MLP neurons of a small language model. Each row is named by its layer, matrix (gate and up: input weights; down: output weights) and neuron, and shows model dimensions 16-271. Each number is 128 + 32 x the weight over its row's rms, rounded and kept within 0 to 255. Numbers have three digits each. A neuron's up and down rows have the sign that makes its largest values positive.
After each neuron's rows, "fires after" lists the tokens most often just before its 100 highest values on Wikipedia text that the model never trained on.

L5.gate355:121094101095148154111174160119077170170164094135145107134067163144123069154080067112126134174069110118119135128107145087121082137136154088152147124067118119154167125149123089123111138075123173186173170153122081099143121143121127151182143150173100156084133174122101128159131169171118114158074148092050137150161150119154090090121071199128085120161059084144163130114091181116206139135106087100133145089170154160145123151150143146136142136114113145146127157133087202109119156140165083103105109139093151121079117098080092054147119089175096150100110071121105132122107197172104147115060064172085152128130071120138104156152142123156109189129132133133150142124043089135144081108093158128060164160091156065141115175171137110149134191095164087149154150053154121154152130161143089
L5.up355:100135083125124142160078134083091137135106085099099155087119080117096078143118143141089113138113106103112137112048116092145115142037160072143146155128130084142199147081106170103098127074117145094171141120140015125159127116197108141095097076058144116050209097117072121149207166115109175152074159105161135115106140200147053076165086214101160098122075105075158109128081147115122145144159119157101108038143146085184120141124082075147134175106090160155142102140130077119159105129130196090107066122102105099089096103110167081139179120166144088143116083113106099080108187148155080142062112120141184094119127131095128152167150076125091145119112135130132190175099048195156153140115163137107141131131089088145166115108179074137164166118113120141134108096140140184116102148137108
L5.down355:173177164143103086135125148129127152107090159098134159058112181117172080105098143162124157144115109062156148123089098160164130120110107106140133144125124103118109107144146161190163141152113106079090130116143140137141130093146111162211105197135101096088093122071152185131090145097099153169101123171118152104124150114153086099147112022145136149082149161112202152174101072140133183108057159146109124130138148089108093133114093131125117165141082108160070090086193130128120200161132100118165105065132112140126154103111159174120084131100137174070099159126127116130135103084081123175089136097103083109086118176126134106138060150113150102113102142144099157135166137044146114064093093138186163148109147124121162173106147122076145135124108150130144092116115116084146152093143148
fires after: " one", "'", " group", " some", " list"

L8.gate1573:118146199096077182140146124161178125077125122143174153167140099090130124148140082130154131115135165132097117155123083117106144164107149117131161103152175139036090143114117053147145102136090165133118101133129109131125075062154101096153075135094182123062068100149102135100144145114159166177172122108085112117127091163127094148131126132158157132092137120158116101108142194187116162164154103149180121130116123187140168105100144159118051124135130109124179170178138092104060114099147121098145115141087110198079183092175161164100165146066114085097098081161105206122136118186175083129146160113131137064113184083089138096130191185145142132131101172145141067083120138086148130167114119132150121169163097126121138097114092184096159149105177129094126060120146119165084152174126124
L8.up1573:130191118103112122148167065100081078116094085173116170123169155225133170183134152189105106087101175096123124137109062077091085118089146076115102124115203133117140140127122101127143096118114184101101146135113102090125125076153176159137120119085082067151101113157179091152123091155145138142121145114124190097134000108125091107152093216182160164159136142104158120119114144166158152155040171118118144102091113150159147118100183133117096057098096092066139105104142137180197143130142151030159175183141146119097098097096102154147154157143089112191075122129078106076127122158197139193124108121187108156163111105127077139142093110143180141149128149205124079139120094053077057100132133069059107112145129131127151073095112154168099164146132154061110108124046031144131122149157142
L8.down1573:107100167136090138151096117136148122122121185151109083189175139102087130108092175132113134146070149086168163179139113065092135078096163096157103105122123097125124180103138170124059112106116155085148099084107169159160129130166131194079084164149079156150156193183145083194149155084169177091150069137102109148166099113138094105089087145136140133088255116070117072152157144097121102056129120152160154134134109090071185179136129067095143118109135101095154116112114075117134086137107122087107218161138151160106088077118103145168151130121131107131130136134176091162136124111131092131173102066153120123107151080160109132095124169055073185108073118131107147131070095139147168127098103079138118151148152118132141182090062105213161135163138099120144078126104110179185152170103119
fires after: " Roc", " Jo", " Co", " Bal"

L7.gate1441:123158088146177103101096162124119139106111099119122145138145124127168162129130184122052123069145158108138114112116151142140065120102129129169122122163136127186162133088137131136104093104128142177143164108163113095116124130096128136089128124178126104160105169127112157085184143131099184155148153165100130120125207131107143171139144100116150101093117137094066130184145116154118113127083159154081090106110190127137139114166140160190134164112143107058124129154114128173157105096099078148084088098101181169153159098124112109077159129169052093121151150162130131155146142200139152024158130133080114135136094102109155099166124180145122168159104141062183040165165116111155067070090150117117092133159087133150072128122120186072164098114100142173082118168056119143142118146173104
L7.up1441:133126151098122128071117144139072152127116141085172107143146082129134117218128134111176150123118177124153129172091186168134148088078156186171144086129163106171169185125118067151104147113167124164090161127133112161066083114126132212099167112074116121065172130149117176145158108117148160161149155133136148061153153151103078182175121117144171171114169117142096126148103140106119099095168091115071092097140112113155112147114082094130161156064173142139127139162113102221147076082091113139076102073099134127127162153094172086115072188160092184046123174163120114143113104122132117132170178145157136156151140156146170164108101154062099152105145153119163067186147158142163124078118103070133129124130143125182139128100132141053133122113117091128109142107174095146145145129138164
L7.down1441:148119125161117092115141162115075134139168130138159158129060122147105146143110173122165166201112113101149141187133138132124189148096144084166138124192144166082106176148143092127175105120137096094137102110060162087100082172134187134076134079103229108118183162109100092158109147090123124111109140121115149173118148188095145110155176132184123110175156098134149066097121138143165145156094093156137121135113163138156170108071176113140102096129140117162114164136120110078105122125161139119111121155119093118138103097108128155123117093087191098139155198094138117133136159099104128146159099117092124154080079096155123202148107113054151129097144160091081143227155112112162151101151098114105142164084147151155111133082068121142201203135142116163111124124172182091142085109143131
fires after: " B", " M", " O", "B", " D", " E"

L8.gate1498:143157124126171133136137092097135102141148126111092146102142105130188114072137181164166152083145131096076128091119138183093137108120105095120115171111142169145151088043120117094128125125149144071105109106116167058063119098109169120063120112145127098145202155117163102123121152134122132173141172103113115162072047081099142177115184180110118143118076209185132159047138124142105127069110144124087111140071071129126111140100160151072123128157138168128085156083115084151131086139158151119105202123080135179119149118110127150110136116136117090186154126108109098176106079154137148104103084092089168126171103146160150162165118144092130169137098188114082105131136131104047127140132076153167103142124099034103116119153099152131130152137130154128069141101104104117163077180096148
L8.up1498:153113119157112153123126107067167167177138227140120176115123132188127198081118126082126151162161131102106132140103152103116134097097081171135152144189119186121153179090120140150141188148147157109074102093154103093109133190189123182159083097117137145093200146154148087127146147183120120127157140160160056136131131022110117151035145187103133163196214175159105115106100174118150141125088112159159135169091062150161174181161140162137094131093151101123071100081136069159084120102104106139164168111110129109081192141195143134202166143117131105135085109108180085150109105157097092101096070137142155149139046144132158191125120142104089114118139144204100133131094081141154136104175141090163095144111166140124139137081093126197140139170072077100100103138182112082137067128102126
L8.down1498:131138148175072161071111111078182098183175124134123161112143151082138073116119219164132163057143152145087161065148075144164159169153118142141124161162131179102152121057150095051140183130132144140138136172119166121090162109137118177090214127127093130136125122148166145141121074044000083183094089134115148160090107080084165126137110089058135156177114188121088165113149132113164169142153116103155119153125122151164178159179159104114110179139099120132141122107156155130102109120114165132092135188102154110164120128129151108141205152160211127133133134077173144128152106136163114128124134128177172122107114079126062157130115173157124129160088136160140150139148135121092160121145133134143117111131177088089076134108144100139082146096086071089103098164097163140130156132138109
fires after: ",", ".", " resulting", " due"

L7.gate1640:134133108120130122128121116184131171108079088134120127204161130086151141138115108151125088147117164106098121060134159101215164157136161115130126166148183138157120113141093120112089146145172088173152111083106096091134150170106150142141119156159168097093128122160147151125128158107154192103132121089171123108075099074145154140161096081062123075098145123155118185149121138104119183102212094139092104089129152083113144160114137093083136141117090156108140072160118140162118164114063154119130135100112163104149153188122171110145160122113174115121169099115088054120088120156100161116095100128062145143130158158098127148103180117102122141047157143182120106102110212157121150133161125122111113111128080092118101103141094077155125124100076114112092097105156055103131138088137147
L7.up1640:153040151111116137142125179154105112131092124114170158186105146119074090155118083154049175153076112116197143107093157139141127127133140138122146108122125068102171132130091112155121099157082126110092157106131097107127171162120086086122171060162062134142179151125112154079140150184100102127121103095090148132177139098098140160122132126154121142131095128133125118110124122127091088162064136142184066164160152138167103113159129205176218085107157115125079126121102164134150159161128127133167141135124123111143146114106098094037104134106135140178130105071185089117181101186166077166091117129099103172152117094153152144128167100133066134118127114100128117134134141105127112154165104157128126085111117063085147163121147193073177094086114065203160102147153195108106135111171128
L7.down1640:118095063085090110125158098084155142104128066076173117118179187108164149137197127126112143098169155148096131146102104099080096162202128096112153141141184137127106154137172086093095168170125133157095198194143146139110110127137091113110171088143091174100189140162104160114139149125123174138128151163135105132161095149134178119180095145133138124132154145103105167145097132119113139182148125130089090086106130133110096209117113100138119134133091092178073125198118095149177133095112135088191121174102118123105110078074101125077060090139139163120126079107159124190137126101149139131061085141125110119169097155125160124120130090122121153167119131150119109157109138100114132085134133113166125097191087119175137120126201128138148110076174114144151107088114122073111116115127144
fires after: " Al", " al", " D", "Al"

L7.gate706:181127134131103073169142149101135108124163087104061110094128150146174134174143116091124120130190153140132116183091112099099105175134144165130089133133151166174136139167069129165106138135153144191105178116128145087072139114174089102178122136165152103186135120101098125129162131068124133094106127131085093138083096118141106058150108162170106129105128140191120112110134079084153105146081164168153169142144078088128107069131082138150136197155098136124101177136006099142158142128142112106130124166130107159143107136157145119207175130130141107110095142088155138161147103083094171177111090167125172107103098104124135087132111067184095130128131125162078103104049129179095118144169099057141113173098145099108156127080078115154168059089085162165108127111182169107141136164104124
L7.up706:068171110146075176117091108108129149093060138162140074160087141129158131140121143095092121163109148075116144171107115170136115119117164148104137125151122148133145160114085092127148076158084121139164201107137094137153092146153181114112088129124223123095113164179141067136150179141108135179100180090189165130112144094152146134156148125158097135142088081126136099194128141072160072149156154094100109144128098095141114119108161179159154029100170150162185133104141177121124145086089147116128131173108090149095114126128196128058153100167141082128128084113113096083154065121131113122127131175067150149117120144129167088118138067130137118163165117118199165106135146112185183138152147109150115101110136161095081158066164136183105106138069114128134112167140127128125149118135145
L7.down706:145131123163073124119065133134073108151123116147128144093097192102129096066119155086121101126119137101106087079107128129105129126117147116086088102217135195186156086123128148121141085112135110177120142140178124125158070141137168125183068159143108129123077159151108162099183106154140072162128159144175113136130095148140143101131129149079118115104100112092128119132094094068112128147137094110109091106160106172110101097132120112122159104084106085140108125101145161083132129151160136135101162128136107131189079105119139147094135091126115147124099088134116086070137155133105097153117079144108143128135188148115173156118143167117162126051088104151084142113130146159167137142106129093164180181097182052095178152132105157097067181123109133167170071124124106144069183128087123
fires after: ",", ".", " (", "/"

L7.gate1011:107172117160108154136142201213117195097066130133156121132173146078145147170128195110135115092076195116120105106114142095134095126147117134126116140158128134165086135095077085151135085113137077076141143148116065122150108129176152124155121102102128089141122113092104163147100092175146131096153146103091095114084145135098138154127155118082148068133106149144072163123118101119134112081168176120096079129122154113103184127254185111097160158142142080123166091106145109098149115118133148152050114119196097119127138141148122098197103091148127158111129091099130082158159134128172161103043133088165072168112082098130132114124118129147131133139125136137112085073125101161106134165100088159177089144122070137121156177129146143158114095114190113137134108145165086129128127086119080
L7.up1011:166146137211108121142123150079122108077162132097176136122116046191074137158162141100093143138086148126137105094099143100120136143095120143119187081125151110156137086183065135162160139097149158107124123128115185136144106155080103116138105141162095099169106125094158111175159125094139125164111180110155156149087214135084133139093119124119143122212137106160130192119132157168133100153138054094128082153112098128110093125128097171158156139146143155155173081141115147187150124115096162159147117109177095126137089138166120112127141139161109160192122149105163105091152113119168176197154121117118121148131115104116145084168116119133153139139195154147134158108100122144059102157134157112153122151151097159133102128177196155094116211134143092179084140097119154174112155117226134
L7.down1011:154174173139085164200143187089122160149179106165178111148094146174139073150179135071184157138128130140126093173105098163185103140096107158120141128135156123146152138097073099107114154153098151124154081105143104136079156103088109097163125162137117064153161164120180096129131128076128143123145066134158094133184097121070108182145134015091152071106077122187170169131093106172091157110141135078125128077112112163116134147145153121104161153104140172128126155149100143076094087111081159143100114140145114153142116095182090145107113100139099134112089130149201163116068172127139183117088175147165199137126089114151071125139107162132109181148112142159062163119112151102141104152160164146148106102101133160083114160133098117095105182103097123162120137181132126153165087059087090
fires after: "-", " No", "N", ","

L7.gate1371:115152146142116106082159140096137096132104114092103064150112079154108141130124168162151059125160065118167143114105162117164118119098155082082127099119125158098188176143143116104146125114114048184068160129136153128140167127093120124125147178099106136087179124067161159142154105102097206132118070109114084112115075105099109126097146090136128146193140134131151149159144122189121122181120143124100165151083140129130087103102092119118170146045085116103138132169125137148138063098125150095196183128188115138150145141136173140135115165094154144093172081130103152133112104147079152141159103146117124150134130097083215132164140155116092145191122096085165095157092072155065119168169126114164122161179145121138168111069115095074111126190118102118129158210089118168201070126185064
L7.up1371:191107161131101141128156155106098093109161148104095132116138131124125155096161110095087139150103086131158135122130130108057152058077125101134123123149157079076139116149145182156132090118062147142125105168152186144072108155160070120155132076104148069139148133083150088120089143128085112109137097097099151151124158111112142122169079180148159166132099102107154152137121136192109140109161147122188154139107162075146163081157139133082078132078094153089116131132165121179098083108132118123128179128110087131099166108063127106103116143164157140189150087158122136132136140124103153128095126112140104139189152095104099128142161120120138239063168116103120127091102152103073133122109085170189139123127069113043159105122121149142149092120166130150165153176104181195120127164135163
L7.down1371:171143147160107121135140171174147077133150146136107127149132111073154118141171126165091144130112154014135167124091087150148123114116054183139114142122090160145165109120104169188126130103089138145169084153141138154088119121172091162178114129159188119211119121094097109090068103141107123082135074138102114100148120106100133157112107120131110140124200152108108147095105158160107140125102156122150152135133165121093111119176160091157130169100101099098109130127078093094107111157082101156107138150101114083116105160147144139116130143144167124234134182155118113148096077149145146105157125162174143124126121098128096104136101210117113134113124138103140098171137157106159064159155107158124222061078185146118086127153154167150144132164088134098060138118094168113123145100171075
fires after: " U", " Ti", " Wa", "U", " 0"

L7.gate379:103116156180112136186115087111148129120136115121112130146173108206128101096135131122164144134081139112076128142086160114125175147137129152118173122124090108155147070150151134177153139157091116063152118084114148134137200163164173121120132113114104164210151071136146102151115135141197139109170113154087182129122110084163139118197141125119113183141094133115111111139102121182086164138149125137105090136120158109213069099125101151079102170125061109051124094125159112100114153154112174108129112120094139136122112087096110141086115152119201123206119103170164108125107098086169122106148168132107068090145121155172130177167123211157115176116128081130207125068120076082108148136091127124135043125154131100143146116088151156160064152084166158166214136179159143110142179154125104
L7.up379:175124133119144187094170084122093132128100114130100164176107094085130106106061112111152107169115086147095106105156168122103139198104169114107142116134133127125110098125130158120171150102102130149165121175151202135138105177076120079150101175121154188148106137128170110126131099131165156077130111097134141152134103133169141113116144057117160140122129171092100136107077096129150118090148147005080115044144068018121126128178073110143015176135146155151146144160190126114112114109062133156160085109124160091102110082094133119180119058123137176149073137170098082079122086126091133121155129090116081124147117125096141128096106118160153129153148152132156122092169127105157135174164110147100142141130181139172106114160169130081085139060142113103180160147117089105091161147101136
L7.down379:138104096084140124093074137134102117082146142156125127147072084052114130141108078084153136164108120172110090107121141113116125143154126167106111159198162111143108054169127128121158158066150129150112174150140097088058154117081143121113105149128144153134179119136090109113142095110151105124072080124131117120108080150138169128125095107140127127157067177125095130145119087146075170077154175115149121183103063153114129150100108125093115100074126103138175165158148093153149077176159176138141159165117125134101161106162120148187139082115120177142127159081128136147142138149097157128117136089128169122154168127204090084108103152121168148179117176155130169107130156130173107107140098119152087109105187132124161111087163145135131062158152133148095165126151075085173137173110166
fires after: " as", " was", "As", "c"

L8.gate1331:125140096117130091131150147117147133151160152095177178165123063088137129100122177159093192142155142144106173103147127126174122151129082129124163111166104116187077132124087133141126124153102080144133125100106144139163131065185108146142199165120133145147133078137106113155178165105105127130125099094129193160106156092080145134158150138139030113081169141081122136149181136172155105120192124136114179164199103079120162144094106225097143105113098172102066095142142132134085152102165141113104149086133124106137135085126108107090112128157092159185122148144172144118155151069137131121129171146103081141110101117152168100122150144158167142168140136163082125163183162131162125195158106118136142094156111165087083128158174098108077147037055105164126087233090073126122131157147142
L8.up1331:143113134173161155211151075112159081154100164078073091144136093102159092075133120155136097170132138142132109090114143136095117119175056177158157164111123120183081155091143160131116147161138120134163140192158147117103089159113079169109078129114043126109117106060083072151144114133109159099133103180095115072168109087189148112075147147165083158125135168157100110084119129153070160103136108101141150108120125141137136102186124151155059109172091119090098124125110187169098143160136092070137136137148140110143141121093144165163066126175111096125161121069117110127148094157156097131128183105149136105170119145080178121093130135186132157136077160084119090092062155131129100089083128148171106121158136138171127104147089095127129160048168117125151177099074134100127134143185114
L8.down1331:134119174073091147145119129141089104096160175133149164091084128118163191163079176125143107105134104074141124124133143170127114103145161130133147125122104103089117176138125152129146128148113102105088088121141176127152144133050126118146126138112136139096121160142125154111095134151036168126133157123129171188170046123156088173111130088075138103072181106165144148122149167122137124152145157093181115135133111077154160150144098143060149128135124117151105112167161106203120143128121164071162082091115133100123156115119124130127179172255164088125138126155118080059190141154145055088082161163137149099117089147159152123139136152114109099143076143142134079112132119099166142142104128144171090112198130125145125133093033077152155137064159105117132104094094107138122085140134128
fires after: "-", "70", "31", " B", "ss"